config = dict(
    norm_eps=1e-05,
    rope_fraction=1.0,
    qk_norm=False,
    init_std_up=0.0258,
    beta1=0.95,
    weight_decay=0.038,
    decay_shape='linear',
    dataset='wikipedia_en',
)
MLP neurons of a small language model. Each row is named by its layer, matrix (gate and up: input weights) and neuron, and shows model dimensions 64-159. Each number is 128 + 32 x the weight over its row's rms, rounded and kept within 0 to 255. A neuron's up and down rows have the sign that makes its largest values positive.
After each neuron's rows, "fires on" lists the tokens most often at its 100 highest values on Wikipedia text that the model never trained on.

L2.gate125 [ 71 143 117  45 160  83 135  87 179 127 105 126 149  79 163 147 130 181 105 133 136  95 126 105  89 142  89 114 116  84 151 108  72 154 116 110  78  71 110  81 128 132 129  81 142 104  96 113 149 129 129  82 187  90 186 127 170 134 112  90 172 171 145 124  96  87  86 130 118 104 154 146  87 185 144 124 132 136 112 133 115  69 103  94 184  84  95 115  79  80 152 170  83 157 117 161]
L2.up125 [130 111  98 119 110  89 136 133 185 121 125 154 164  80 155  55  93  93 128 170 123  86 147 162  60 158 100 158 117 133 142  87 114 131 159 167 139 114 140 143 115 147 112  38 160 123  43  74 152 133 142 105 190 117 187  96 171 118 100  91 101 154 135 140 121 146 151 140 137 122 147 112 132 167 118 133 158 143  36  98 122 113  92 107 168  77 111 127 111  84 140  92 114 176  71 127]
fires on: "L", "R", "ish", "l", "ist"

L6.gate74 [142 125 124 182 166  92 131 106 138  74 104 122  54 132 137 122 150 172  97 170 174 136 150 111 131 100  88 114 178 108 167 109  94 132  67 112 151 162 162 144  74 159 116 154 116 144 118 161 152 125 107 121 139 134 189 139 220 184 150 134 121 189 115 153 136  93 130 139  99 137 132 158 121 110 160 179 106  90  79 168 123 113 159 128 137 121  93  76 106 101 184  86 135  96 145  98]
L6.up74 [161  41 134 148  97 126  86 148 156 144 104 106  88 106  97 114 128 125 156 105 132 158 137 186 111 135 106 124 179 134 162  98 158 122 125 149 116 134 134 140 119 121 102 150 136 161 148 126 155  86 153 125 110  83 124 103  92 139 151  94 108 160  89 123 117  91 128 130  75 119 155 179 106 116 169 154 100 140 147 152 185 160 147 200 111 179 116 188 107  85 141 134  38 113 188 144]
fires on: "g", "ir", "ib", "il", "ough", "or"

L7.gate166 [137  82 148 150  96 135 110 101 133 132 103 193 164 186 111  81 143 192 137  98 116 137 129  88 178 160 113 133 156  71  51 133 165 161 138 108 164 125 134 169  76  75  53  54 134 112 135 172 133 165 128  81 153 137  87 131 128 158 141 104 194 106 104  82 176  84 162 110 107 114  95 103 153  49  83 115 108 136 144 126 140 130 135 116 109 189 125 150 145 139 196 168 144  98 145 143]
L7.up166 [ 89 141 107 159 166 173 114 136 164 112 158  93 164 139  86 108 153 191 135 213 137 139 189 170 128 115 106 126 107  67 107 101 152 130 131 133 135 101  93 110 150  93 149 137  93  97 128 122 135 126 154 106 136 165 104 127 111 124 143 143 144 134  96 140 113 164 189 156  57  91 107 121 192 124 175 131  81 160 176 148 103 161  79 120 104 111 118  91 175 156 178 167 116 133 100 110]
fires on: "it", "al", "t", "ar", "vol", "ter"

L2.gate246 [104  95 135 169 130 102 133 117 184 150 168 120 122 106 146  97 106 116 130  59 121 100 101  98  99 155 112 124 138 135 145 178 140 118 136 118 177 217 107 102 148 142 173 172 148 129  88 142 110 127 130 114 108  96 106 148  97 137  86 109 115 127 162 198  38 151 143  73 189 104 176  32 116 109 136 157 126 160  81  93 130 167 147 125 121  51 127 163 143 108 174 127  72 138 176 111]
L2.up246 [ 74 190  98 167 126 138 104 120 131 165 187 175 140 124 133 131 117 104  82  87 171 108 114 132  90 176 168 112 119 108 129 135  31  80 140 132 113 142 128 138 139 118 131 146 107 171 133  81 159 112 100 212 152 136 150 148 153 150 143 162  86 126  88 137  99 103 149 129  76  86 121  73 138 153 128 194 157  61 117 112 110 108 160  87 104 115 144 121 182 101 189 192  67 149 114  80]
fires on: "ol", "other", "bor", "son", "ec", "age"

L2.gate250 [ 78  99 166 120  93 110 168 108 130 113 151 109 133 128 135 105 155  87 107 152 127 165  99 134 154 145 131 125 126 123 129  88 153  82 146 100  96 100 138 191 124  57  86 102 141 143 160 176 131 151 143 119 138 138  92 157 205 127  91 132 145 185 127 134 151  78 138 129 101 105 105 113 120 162 134 105 172 142 135 131 220  88 158 105 150 144 108 139 127 167 101  72 142 136 134 166]
L2.up250 [ 92 155 125 109  62 152 151 130 166 133 148 147 145 182 141  53 127 133 132 164 107 167  85 109  91 136 154 149 145 118 148 120 198  93 203 104 113 157 135  95  89 136 153  75 164 171 133 180 146  85 119 168 158 142 163 147 148 155 124 146 165 165  95  80  64 132 209  80 129 133  92 149 123 121 192 101 149 113 107 141 186 106 121 114 138 101  87 176 136 100 136 130  97 143 119 131]
fires on: "s", "ly", "-", "tri", "com"

L7.gate32 [156 125 153 114 203 126  91  72 174  71 102 140 103 159 140 119 119 160 117 168  87 152 117 100 143 112 145 101 111  97 163 146 128  93 122 156  85  56 103  85 104 185 118 136 104  90 153 111  89 182 159 108 108 166  89  92 136 164 175  84 162 107  85 133 141 104 131 159  80 140 149 118 137  68 164 101  58 138  92 175 122 146 139 162 108 120 102 140  96 120 124 117 169 114 150 168]
L7.up32 [131 158 188 104 133 111 169 125 144  91 124 158 129 145 153 164 114 128  92 100  87 188 187  97 112 145 148  94 162  55 111 102 111  45 147 163  82 124 127  57 129 102 140 198 114 138 151 120 136 143 131 159 120  98 112 104  91 160 123 105  67 109 117 166 138 139 148 121  74 137 122 142 135 124 157 125  66 162 108  96 139 125  98 135  76 114  96 173  73 111 151 136 183 154 166 141]
fires on: "===", "\n", "===="

L6.gate39 [ 83 157 101 144  94 108 119  97  44 158 102 177 164  92 157 146 111  82 145  94  72 122 123 126  97  98  87 148 130 145 129 125 142  78  91  85 120  84  96 158 114 184 122 140 100 143 151 168  36 124 125 146 118 118 111 157 113 109 139  54 152  74 117 136 137  95 128 115 115  50 127 129  88 103  98 147 141 116  74  98 152 133 156 151 109 117 109 124 139 127  88 132  73 111  94  45]
L6.up39 [ 59 159  56 124 127  99 138 103  97 137 101 154 130 102 113 185 130  56 114  76 120 157  95 117 125 101  96 177 123 117 139 144 174 104 172 113  98 192 189 229  92 186 132 147 127 107 109 118 115 108 165 139 180 143 155 181 182 123 134 136 156  84 136 111 104  78 125 119 135 150 135 137 175 124 149 192 168 145 130 137 177 109 190 140 135 162 153  96  70 113 135 175 100 121 142 107]
fires on: "s", "ers"

L7.gate114 [106 134 146 141 181 142 135 126 122 102  36 124 128 153 123 111 179 188 160 128 118 159 186  84 140 127 129 121 150 174 131 122 159  87 126 117 190  82 172 149  87 129  99 132 131 129 111 128 191 157 115 141  86 120  97 110 171 129 147 107 103  87 154 143 119  61 162  74 126 149 108 120 134  78 151 137  42  88 130 153 138 153 126 129 125 163 193 133  79 100 157 123 132 127  73  64]
L7.up114 [176 131 113 147 116 141 155 131 146 112 168 117 129 165 107  57 167 120 160  86 150 164  76 120 113 141 104 108  58 151 120 135 112 101 133 175  75 182  71 110 155 103 134 142  90  93 160 113 151  84 133 111  92 120 147 131 113 155 163 106 118  35 173 160 155 112 184 150 109 171  66 117  95 155 116 112 128 182 163  82 177 102 144 160 131 112 105 147 148  79  92  76 116 145  92  57]
fires on: " "

L2.gate236 [181 132 162 141 104 135 152 168 155  65 119 174 122 132 129 110 131 130 176 105 145 120 126  93 148 119 138 112 124 150 154 192 160 119 184 149 137 119 129 112 104 164 130 184 110 106 106 143 179 145 142 139  85 133 166 127 139 179  88 111 204 128 100 157 175 175 164 111 178 131  88 144 132 145 150 164 114 134 150 158 110 147  72 173 146 139  97 147 193 142 162 128 162 149 129 169]
L2.up236 [134 164 150 140 110 136 167 214 156  85 131 147 107 100  88 175 169 128 133 128 132 142 145 163 127 145 181 139  86 145 110 132  92 116 129 154 108  83 161 195 149 175 106 147 112 124 106 189 130 126 124 103 108 102  75 116 104 155 214 132 128 127 104 112 125 175 125  81 140 163 117 113  92 105 113 133 155 128 148  55 146 176  84 158  94 199 145  85 129 170 147 143 126  94 149 155]
fires on: "ne", "n", "as", "min", "z", "b"

L2.gate190 [174 127 141  74 114 138 165 184 148 161 106 153 179 108 132 146 124 129 143 126 134 117 109  99 146 132 160  78 191 127 190 135 186 174  69 115 165 192  90 109 146 139  94 152  78 173 143 160 149  99 189 114 103 153 129  85 105 207 123 111  49  89 163 128 130 109 164 126 161 105 101 101 119 157 131 160 146 122 113  96 126 174 172  95 185 110  77 172 129 104 129 137 126  80 154 143]
L2.up190 [163 131 118 126 140 150 162 151  96 138  59 190 199 122  90 133 134  84  97 102 206 107 146 177 102 130 194  83 148 110  97 167 193 149 117 129 112 120 137 141 119 105 114 146  32 200 151  89 149 134 140 157  90 115  84  82  94 173 120 134 149 122 147 124 131 109 162 135 149 132  76 130  87 159  83 172 121 121 149 115  67 156 145 137  65 154 129 111 114 154 142 133 122 147 140 122]
fires on: "ter", "ed", "ol", "age", "ved", "d"

L2.gate244 [130 207 159 133 120 110  85 182  85 152 127 143 133 105 151 104 142 154 116 125 137 172 130 148 167 159 148 165 119 119  37 118 182 123 114 119 113 199 110 152 112 154 122 157 135 130 128 150 139 155 150 220 161 124 202 112 144  66  68 117 180 135 102  92  99 146 187 116 144 100  96 125 128 136 134 123 110  96  90 137 124 155 129 136 135 109 125 118  85 125 172 199 127 138 180 147]
L2.up244 [159 100 141  99 149 124  97 124 195  89 115 123 148 130  93 145 177 111 114 117 118 122 125 154 164 179 160 168 137  96  68 165 127 123 156 117  77 155  54  78  85 127 143 148 123 100 123 161 164 159 105 178 148 111 141 152 106 158 140 184 119 151 101 141 145  98 130 146 130  97 157  92  95  99 186 190 104 130  26 129 103 160  96 141 105  85  94 116  54 173 130 123 140  77 162 132]
fires on: "e", "age", "l", "el"

L6.gate2 [139 132 167 127 146 108 169  72 162 171 139 136 137 157 141 121  84 127 149 135 107 157 120 141  95 146  54  65 127 145  92 197 129 164 141 170 160  84  57 114 112 124  90 152 126 124 118 105 154 103 104 123 141  75 100  64 101  87 132 124 125 128  82 180 128  63 101 129 140 151  72 120 137 167 129 121  85 164 111  86 109 111 120 118 168 163 118  97 126  83 145 154 159 164  41 111]
L6.up2 [123 121 108 126 146 140 136  88  89  82 132  91 160 173  45  96 147 140 119 137  58  90 134  90  80 161 140 116 137 138 183 123 128 119 144 109  87 178  91 148 149 165 162  35 146  94 175 145 113  74  98 124 170 158 115 135 120 104 134 104 180 119 175  94 145 134 114 134 173 150 110  67 146 163 140 108  99 135  90 117 145 179 114 185 146 149 183 164 150 180 122 188 170  90 123 128]
fires on: "ent", " It", " New", "t", "er"

L7.gate84 [135 179 176 147 143 154 124 157 115  88 121  87 138  99 110 139  75 110 119 140 127 158  76 111  81 102 120 139 147 166 102 136 141 130 135 115 108  99 103 138 142 166 128  98 169  93 104 103 174 131 109 152 105 207 187 128 123 133 129 152  74 105 121 141 159 200 213 159 132 106 116  88 113 145 112 120 112 151 154 188 134 115 133 175  93  91  94 116  84  66 129 114 133 159 107 139]
L7.up84 [206 113 169 150 139 165 145  94 158 199 120  79  98 108 142 116 165 118 144 120   7 148 122 136 112 156 125 136 132 108 155 138 135 106 125  60 116 124 185 121 150  80  85 121 125  88 142 105 144 100 190 134 147 189  90 182  97 133 115 107 108 110 122 207 142 190 145 153 163 169  84 112 167 145 174 138 173 109 169 139 128 110 159 161 148 142  83 155 135 143 165 133  93 130  86  78]
fires on: ")", "\"", "s", "6", "5", "S"

L2.gate204 [ 98 175 117 177 182  97  72 103 129 121 147 151  87 105 105 151 114 140 137 143 153 110  66 124  91  98 158  91 112 125 109  77 105 142 132  47 135 180 179 138 153  85 134  86 134  94  85 103  97 100 157 133 116 126 162 121 167 115 119 135 106 116 101 154 140 135 127 139 219 142 118 138 208 160 133 121 144 171  93 114 128 126  78  87 191 124 115 125 138 120 138 141 102 122 108 137]
L2.up204 [113 129 167 173 100  92 120 114 174 155 177 160  71  92 128 125 154 144 106 125 136 163 129 130 116 121 161 160 183  64 146 150  74 157 165 157 118 171 132 167  61 166 170  88 178 141 118 105  99  99 191 173  99  93 117 119 164 206 122 126 151 141 140 102 239 136 143 134 125 108 118 126 132 118 156 158 144 172 174  82 129 217 104 164 143 162  93 120 141  95 144 131 151 122 184 178]
fires on: "ro", "er", "ong", "l", "ze", "ba"

L6.gate59 [193 124 115 153 134  61 173 111  85 181 111  96 130 123 123 176  92 145 162 122 166 137 159 140 150 103  94 149 123 157  85 143  88 113 124 114 114 115 113 134 157 111 139 155 111 122 108 105  77 170  91 164  81  88 120 103 187 142 106  69  98 191  95 100 119 193 174  74 203  98 128 173 174  86 139  98 140 158  83 124 139 114 146 129 114 104 128 135 122 141  71 121 105 117 169 100]
L6.up59 [188  84 182 138 126 182  98 136  64  93 132 180 135 124 110  98 148 112 159 123 126 142 171 157  83 115 131  96 130 105 104 137 212 127 119  75 111 143 134 141 167 101 110 175  81 137  90 158  92  99 124 132 125 141 138 149 151  99 146 129 130  97  85 114 126 138 186 101  97 145 114 166 150 133 102 170 150 105 152 146 167 160 147 172 108 176 100 164  68 123  96 150  71 118 126  70]
fires on: " that", " Al", "ough", "il", ",", " B"

L7.gate230 [111 115 101 148  80 111  47  30 123  77 141 121 110  80 107  46 114 204 103 132 137  85 159  99 145 137 116  90 111 108 101 124 129  81 151  93 172  88 128 205  67 167 110 103 130  79  69  92 135 126 150 145 118 132  73 114  78 172 155  79 149 147 166 113 102  75  66 127 118 148 170  95 109  53 137  76  87 127 120  88 175 148 119  98 134  84  90 120 105 162 100  97 194 148 114 128]
L7.up230 [ 93  54  77 106  87 154  95 121 131 116 133  63 134 154 147 116 120 130 120 115 155 136 123 159 127 116 142 137 136  93 149 124 115 111 112  86 137 186 103 143  92 138  97 128 137 164 150  70 139 142 145 117 125 197  59 143 106 180 126 131 117 106 103 153 190 139 174 105 128 153 107  97 123 186  89 114 160 137 120  87  81 118 188  97 133 143  89 141 123 141 100 127 187 163 166  65]
fires on: "s", "min", "us", "k", " "

L7.gate231 [124 135  86 105 123 126 178 121 159 139 120 135 126 171  97 167 143  68 130 121 157 185 175  97 157 158 158 198 119  85 124  93  91 102 128  86 145 138 137 173 126 165  70 148 133 143  88  89 165  98 139 142 130 125 119  41 191 130 159 149 185  68 147 138 188 105 156 142 149 106  83 144 100 129 129 205 120 126  68 140 119 100 122 166 143 113 155 120 154 159 139 175  55 171 151 138]
L7.up231 [132  85 125 130  69 141 121 152 114  76 151 172 107 150 127 179  97 174 134 100 201 149  55 109 115 130 128 137  94 115 101 123 129 102 132 128  83 199 191 150 104 124  97 111 149  95  89 161 128 161 121  82 112 102 110 176 192 163 146 104 108 124 120 141 112 149 116 139 125 104 175 156 101 167  84 118 130 142 118 130 141 184 191 108 132 127 142 113 175 115 209  91 143 132  77 131]
fires on: "te", "re", "e", "ra", "al", "ro"

L6.gate85 [101 187 151 104  80 131  99 132 114 112 118 158 111 122  89 153 141 114 121 157 181  70 193  70 110 152 175  74 109 143  82 171 170  99 109 149 166 185 150 141 138 111 125 161 112 117 139 139 183 111 123 155 183  89 156  89 138 106 112  75 109 122 137  52 154 105 152 133 119 138 140  93 138  89 150 119 111 114 183 134  95  68 137 157 119 125 133 145 136 126 138  92 200 163 171 135]
L6.up85 [168  87 143 126 154 112 136 140  95 147 148 134 136 162 155 172 139 113 101 129 170 140 117 153 136 167 168  61 167  99 111  99  78 129 104 139 106 106 143  58 115  89  98 142 149  87 110 135 136 173  97 102 122 143 124  89 101 160 118 142 140 129 111 104 112 111  75 127 183 127 126 142 130 126 163  99 112  73  98 157 171 211  25 161 129  75 136  63 164 151 158  91 136 164 179  86]
fires on: "gg", "gu", " inter", " ex", "und", " pa"

L7.gate89 [116 129  41 119 118 147 121 127  94  82 129 108 129  95 146 132 151 136 191 128 109 177 138 158  81 142  77 133  96 182 141 136 102 148 143 148 103  91 124 143 118 129 131 106 140  91  82 112  63 160 162 120 112  85 143 151 161 180 150 186  97 139 124 113 172 135 109 111 131 130 142 166 156  65 181 107  83 108  91 135 108 185 112  84 125 136  89 123 135 105 122 168 122 155 148  59]
L7.up89 [167 162 117 158 153 120 138  96 114  84 163 109 127 129  96 154 108 134 146 204 143  85 173 143 115  59 131  85 229 182 121  63 102 117 112 184 106  92 156 126 147 161 151 149  50  70 128 149 151 114  23 123 135 127 140 114  82 106  86 126  98 143 128  99 155 150 132 141  88 102 133 192 120  80 157 103 125 112 107 127 100 135 110  73 118 112 176 145 128 155 100 152 153 159 111  97]
fires on: "cc", "at", "gh", "s", " c"

L6.gate4 [125  98 134 125 179 109 145 111 166 103  82 116  87 151 100 113 120 128 162 119 148 108 178  50 135 128 118  72 163 104  85 157 162  89 102 117 113 150 199 171 155 116 137  60 179 111  77 125 169 179  97 127 183 182 123 107 159 129 112 112 151 139 126 127  67 114 120 121 118  89 131  69 195 128 109 181 161 123 159 111 116 159 132 121 132 143 127  95 199 109 142  92 188 112 109  99]
L6.up4 [161 102 135 134 138 100 104 137 145 136 188 165  66 226  91  91 142 103 165 137 109 112  84 145 121  92  95 139  89 159  90 101 129  91 130 136 130 100 100 134 135 112 128 108 122 149 142 130 162 112 141 129  89 128 132  99 186 129 181 136 130 142 182 123 112 133 161 170 130 139  61  87 129 130 120 117 126 124 143 116 118 154  94 142 147 119  82 115 147 112 169 117 175 159 143  20]
fires on: "al", "ing", "ar", "pr", "ic", "s"

L2.gate64 [103 149 108 158  98  84 121 111 182 107 111  95 140 177 163 141 128 148 150 115 106 140  71  97  74 131 104 117 116 129 139  69 110 104  86 140 119 141 135 134  85 119 160 141 175  88 114 148 180 143  96 157 140 110 108 148 139 185 124  99 129 165 125  45 214 157 109 152 116 113 149 127 164 139 139 116 107 166 163  73  83 128 156 129 127  47 106 108 152 185  77 152  89 122 170 106]
L2.up64 [122 112 119 147  78 131 101 139 153 149 116 136  95  93 196 101  85 129 136 168 108 230 123 114 142 112 145 144  99 133  86  88  79 129 117 123 117 129 147 145 152 149 174 103 161 160  88  71 117 103 211 102 121 118 176 149 127 178 117 130  86 118 186 102 144 148 130 135 169 160 104 159 109 157  87 165  61 141 117 105 138 107 133 109 130 106  98  96 145 117 146 195 131 102 169  94]
fires on: "r", " J", "l"

L6.gate218 [134 194 103 149 150 133 125 128 113  33 100 145  59  66 133 143  92 140  99 132 134  69 126  99 167  86 161 139  83 162 170  99 102 116  97 165 101 173 138 160  76 137 118 110  96 106 110 117 160 154 146 102 150  67 132 184  92 160 171 126 103 123 132  95 190 119 156 125 114  92  98 141 144 108 128 113  96 135 154 174 165 113 180 149 105 118 147  67 115 121 138  59 146  88 116 135]
L6.up218 [138 125 126 146 139  58 134  94 129 133  71 125  99 138 149 160  98 143  74 114 148 170 165 142 156 122 111 101 107 157 132 102 161 117 132 159  71 144 158 128 144 118 175  94 144 164 165 186 112 132 136 143 151 158 112 159 137  94 119 118 149 104 226 126 120 185 132 231 149 114  53 135 157 146 149 130 144 190  96  91 138 149 170 141  80 165  75 120 149 136 106 135 112  88  59  99]
fires on: " would", " to", "d", " did", "ing", "ed"

L7.gate195 [127 180 137 142 103 139 154  65 119 164 118 123  82 153 125 131 112  85 139 136 131 159  99 150  90 125 128  91 144 138 123 173  85 118 137 135  79  96 140 124 132 114 136  59  98 123  94  92  93 152  92 153 101 134  89  64 113 172 152 102 172 146 135 139 160 153 149 107 204 164  90 115 115  50 180 108 124 142 146 152 163 108  67 156 131  98 120 144 125 141 143  65  63 233 141 159]
L7.up195 [138  81  93 143  85 117 140 130  92 116 137 123  69 128 160 126  84 126 140 165 166 153 123 142 176 132  85 126  82  74 159 178  79 148 162 169 180  76 187 177 165 115 110 125 168 122 179 196 144 106  92 122 134 121 188 163 146  83 152 125  69 129  94 100 136 180 159 107 169 185 131 115 126  96 161 138 104 163 115 146 124  98 199 188 127 161 167  79 140 110 131  96 189 135 165  91]
fires on: "re", " a", "co", " re", "ra", "n"

L7.gate152 [119 163 135  95 105 178 105  84  59  79 110 149 111 111 140  98 139 126 151 174 127 146 148 164 124 136 136 156  59 167 151  81 140  80 109 115 107  98  92 114 169 131 165 119 148 145 147 194  66 121 120  86  76 123  94 124 125 127 129  92 152 122 133 128 106  92 105  87  70  86 134 225  77  85  85 140  78 199 130  79 115 174 136 100 126 140 119 107  71 163 135  97  77 110 138 133]
L7.up152 [ 78 135 145 144  99 100 132  85  77  63 118 143 112 138 130 123 130 144 168 160 136 183 144 138 148 134 155  89 126 145 156  64  94  44 132 168 134  99 132  86 123 124 200 131 161 104 133 199 105 203 154 135 145  62 117 149 137 137 134  91 133 106 125 128 108 100 129 137  99 132 100 120 128 135  90 148 123 148  55  66 157 190 106 119 143 104 148 106 129 175  76 135 110  94 100  88]
fires on: " ", "s"

L7.gate169 [ 83 138 138 139 129 138 122 147 132 115  93 106 198 112 163  99 119 136 115 149 109 116 166 125  56 166 162 195 127  79 103 112  82  98 132 155 114 105 176 118  76 122 132 181  99 171 187 148  81 161 173 131  86 126 108 141 174 200  68  85  60 186 122 103 129 116 111 159 151 137 162 142 184 149 117 125 103 114 154 115 108 130 185  76 138 130 160 128 179 166 134 125 111 132 169 126]
L7.up169 [ 95 163 126  83 157 114 121 150 102 114 106 188 147  89 148 137 160 132 180 104 115 151 131 137 156 137 132 132 164 141 155  70  50 128 163 133 148 112 152 156  97  94 118 109 153 169  91 150 147 148 123 130 152 131  48 159 115 159 161  61 121 145 109  75 116 145 150 121 141 113  69 170 149 169 147 188 157 123  94 108 134 112 173 137 133 148  94 131 206 141 157 137 112  93 130  89]
fires on: "s", "ed", "es", "ing", " him", "ant"

L2.gate188 [168 126 116  80 106 149 165 118  87 105 108 123 107 141 102 160  76 116 115 133 195  97  97  73  89 147 110 103 130  62 100 117 160 130 164  99  62 169 100 122 167 107 163 109 146 111 121 129 130 170 128 113 128  73 169 180 204 162  75 179 142 154  99 103 136 138  88 130  98  86 122  61 125 177 155 162 181 124 105  66 147 150 119  77 101  86 167  81 179 130 189 151 153 112 100  97]
L2.up188 [219  87 153 128 113 143 144 174 138 166  64 170  87  90 107 131  57 121 114 101 147 162 183  78 141 101 105 130 111  91 111 141 127 121 151  92  95 206 127 140 131  93 187 119 145 146 136 130  71 157 133 131  56 125 162 129 105 152 135 138 151 134 135 106 109 126 165 111 105 126 128 111  79 195 129 140 107  96 121  50 101 128 166 101  88 113 100  93 148 135 226 146 141  80 101 116]
fires on: ".", " lo", "est", "r"

L2.gate167 [166 171  86 145 159 112 145 125 138 115  99 135 148 179  56 160 154 112 182 114 129 133 156 178 124  57 107  92 138 136 173 110 111  84 146 135 105 102  93 129 151  79 149 125 110 120 131 146  93 159 125 116 160  95 145 139 127 104 126 101 100 154  55 155 110  62 109 124 114  89  77 131 116 105 113 131 112 149 108  68 149 135 109 104 210  85 140 174  54  77 123 123 148  91 121 115]
L2.up167 [172 131 148  91 135 164 145 150 116 132 143 122 137 140 121 121 114 133 138 151 116 121  40 129 165 118 119 159 173 127 105 140 149 151 122 150 108 135 100 145  46 152  89  78 130 141 127 114  86 109 133 164 159 126  89 131 124 153 237 121  88 128 155 137  89 100 160 187 120 100 140 147 139 143 102  99 109 131  97 110 156 147 128  77 137 165 125 162  97 134 142 115 141 135 121 137]
fires on: "er", "ver", "x", "log", "at", "ent"

L2.gate78 [173  69  99 126 196 111 118 220 126 149 133 141 124 113 125 152 208 101 104  92 175 157 143 160  92 176  98 136  79 156 141 119 110  92 186 190  83 172 165 132 139 197  76  63 179 107 112 138 134 157 168 152 142 102 191 168 103 158  53 138 150  93 129 144 141 133 106 126 156 139 134 137  93 128 151 130  91 117 165  99 101 160 186 208 129  81 143 109 128 108 153 116 114 106 100  85]
L2.up78 [128  91 155 131 145  70 146 138 152 129 163 131  84 108 106 111 137  77  84  83 127 123 125 192 116  81  71 155 143 169 107  88 144 114 156 193 133 137 139 140 136 143 120 175  91  75 134 118  81 111 166 150 196 120 196 162  53 110 148 125 118 177 154 102  92 175  55  85 174 138 143 155 130 119 119 149  92 117 163 124 145 167 109 136 173  91 149  59 132 134  99  99 168 135 154 117]
fires on: "point", "R", "de", "tra", "ers", "all"

L6.gate89 [125 176 127 111 142  98 107 114 127 119  90  83 100 114  85 102 163 215 122  82  75  84  89  96 106 109 129 103 149 142 109 155 160 125 160 131 129  95 127 145 144 186 201 150 160 154 132  92 159 112 110 205 131 136 149 121 160 126 148 117 144  90 100  84 148 172 173 139 128 139  85 150 133 129 102 153 181 167 118 147 178 102 140 163 151 155  81 156 113 123 130  92 130 216 112 102]
L6.up89 [138 146 128  84  57 125 148 134 157 121  74 122 179 164 130 164 197 107 152 128 107 156 151 141 113 168  79  99 116  89  76 146 119 105  88 110 150 144 139  79  77 134 174 166 151 119 108 158 123 103 174 149 177 169  99 111 125 127 142 175 130 105 166 132 125 152 136  93 111 133 116 141  70  94  60 144 135 163 178 110 156 125 134 162 140  97 199 125 198 154 134  83 144 145 111 164]
fires on: "s", "\"", ")", "es", "les"

L7.gate24 [160 104 112 136 206 124 149 152 173 168 159 157 140 169 139 122 118  95 137 127  80 128  91 118 126 159 125 103 131  77 174  89 140 123 129 152 133 139 150 146  81 119 159 138 118 117 152 180 145 188 112 105  71 123 134 184 137 161 120 112 119  88 109 116 219 144  86 155 113 153 150 134 144 111 128 175 143 104 140 114 113  93 108 203 141 140  97  97 200 183 106 162 156 151 136 132]
L7.up24 [137 174 167 114 104  60 121 151 191 152 117  84 143  64 152 125  37  62 145 146 107 186 118 118 119 127 157 139 106 116 155 121 157  82 137 110 147 131 158 136  89  70 151  93 119 115 103 188 107 124  83 125 184 139 107  85 128  50 127 165 200 145 152 110 172  87 146 138  70 133 161 137  88 158 200 155 162 117  92 182 117  94 122 169 105 171 130 130 128 146 121 111 138 180 153 115]
fires on: " p", "tro", "ing", " ch", "o"

L7.gate45 [130 111 124 119 106  98 131 127  78 155  67 101  93 151  71 138 131 137 127 178 122 153 185  79 146 145 147  82 115 110 111 210 166 148 169 125 130  90 121 163  78 132 117  78 138 100 127 130 135 141 169  48 124 127 121 105 110 148 148 110 133 104 128 118 158 181 157  38  86 142 112 156 150 137 139 109 118  85 116 153 186 126 113 174 126 104 137  99 114 127 157 170 107 105 180 109]
L7.up45 [129 137 146 152 120 112  76 138 104 102  94 198  83 177  86 173  98  93  91 120 129 138 141 106 140 136  67 111 107 154  93 181 157 101 197 114 101  87 107 144 140 151  85 171  67 106 137 166 142 116 173 102 108 104  79  46 134 179  98 136 113  70 190 164 143 123  82 102 101  83 119 102 113 142 172  79 115 133 141  77 149 124 108 135 156 177 168 120 101  98 136 103 136 131 148  82]
fires on: ",", "\n", ":", "|", "ver"

L2.gate209 [ 85  83 108 122 198 176 152 165 102 115 143 147 114 157 182  67 168  78 155 143  93 134 150 143  93 181 155 146  71 169 155 129 140 116 156 114 119 168 125 151  90  73 104 139 159 128 133 139 100  71 114 150 162 129 134 152 106 109 168 153 109 136  68 128 192  83 115 126 172 144  83 139 119 151 146 183  96 106 106 135 154  86 144 136 159  98 172 144  71 143 120 127 130 116 179 125]
L2.up209 [117 200 140 160 150  97 108 121 197  72  95 121 104  99 131 138 125 108 134 158 124  74  73 178 159 163 180 155  55  83 110 208 151  97 126 115 123 115 110 107 131 116 134 188 175  85  68 142 187 129  74 103 140  94 157 155 198 145  76 146 107 139 179 100 172 199 116  94  72 152 141 146  98  65 208 106 143 147 125 169 140 153 150 162 112 113 156 147 151 170 135 124 144 154 126 100]
fires on: "e", "te", "l"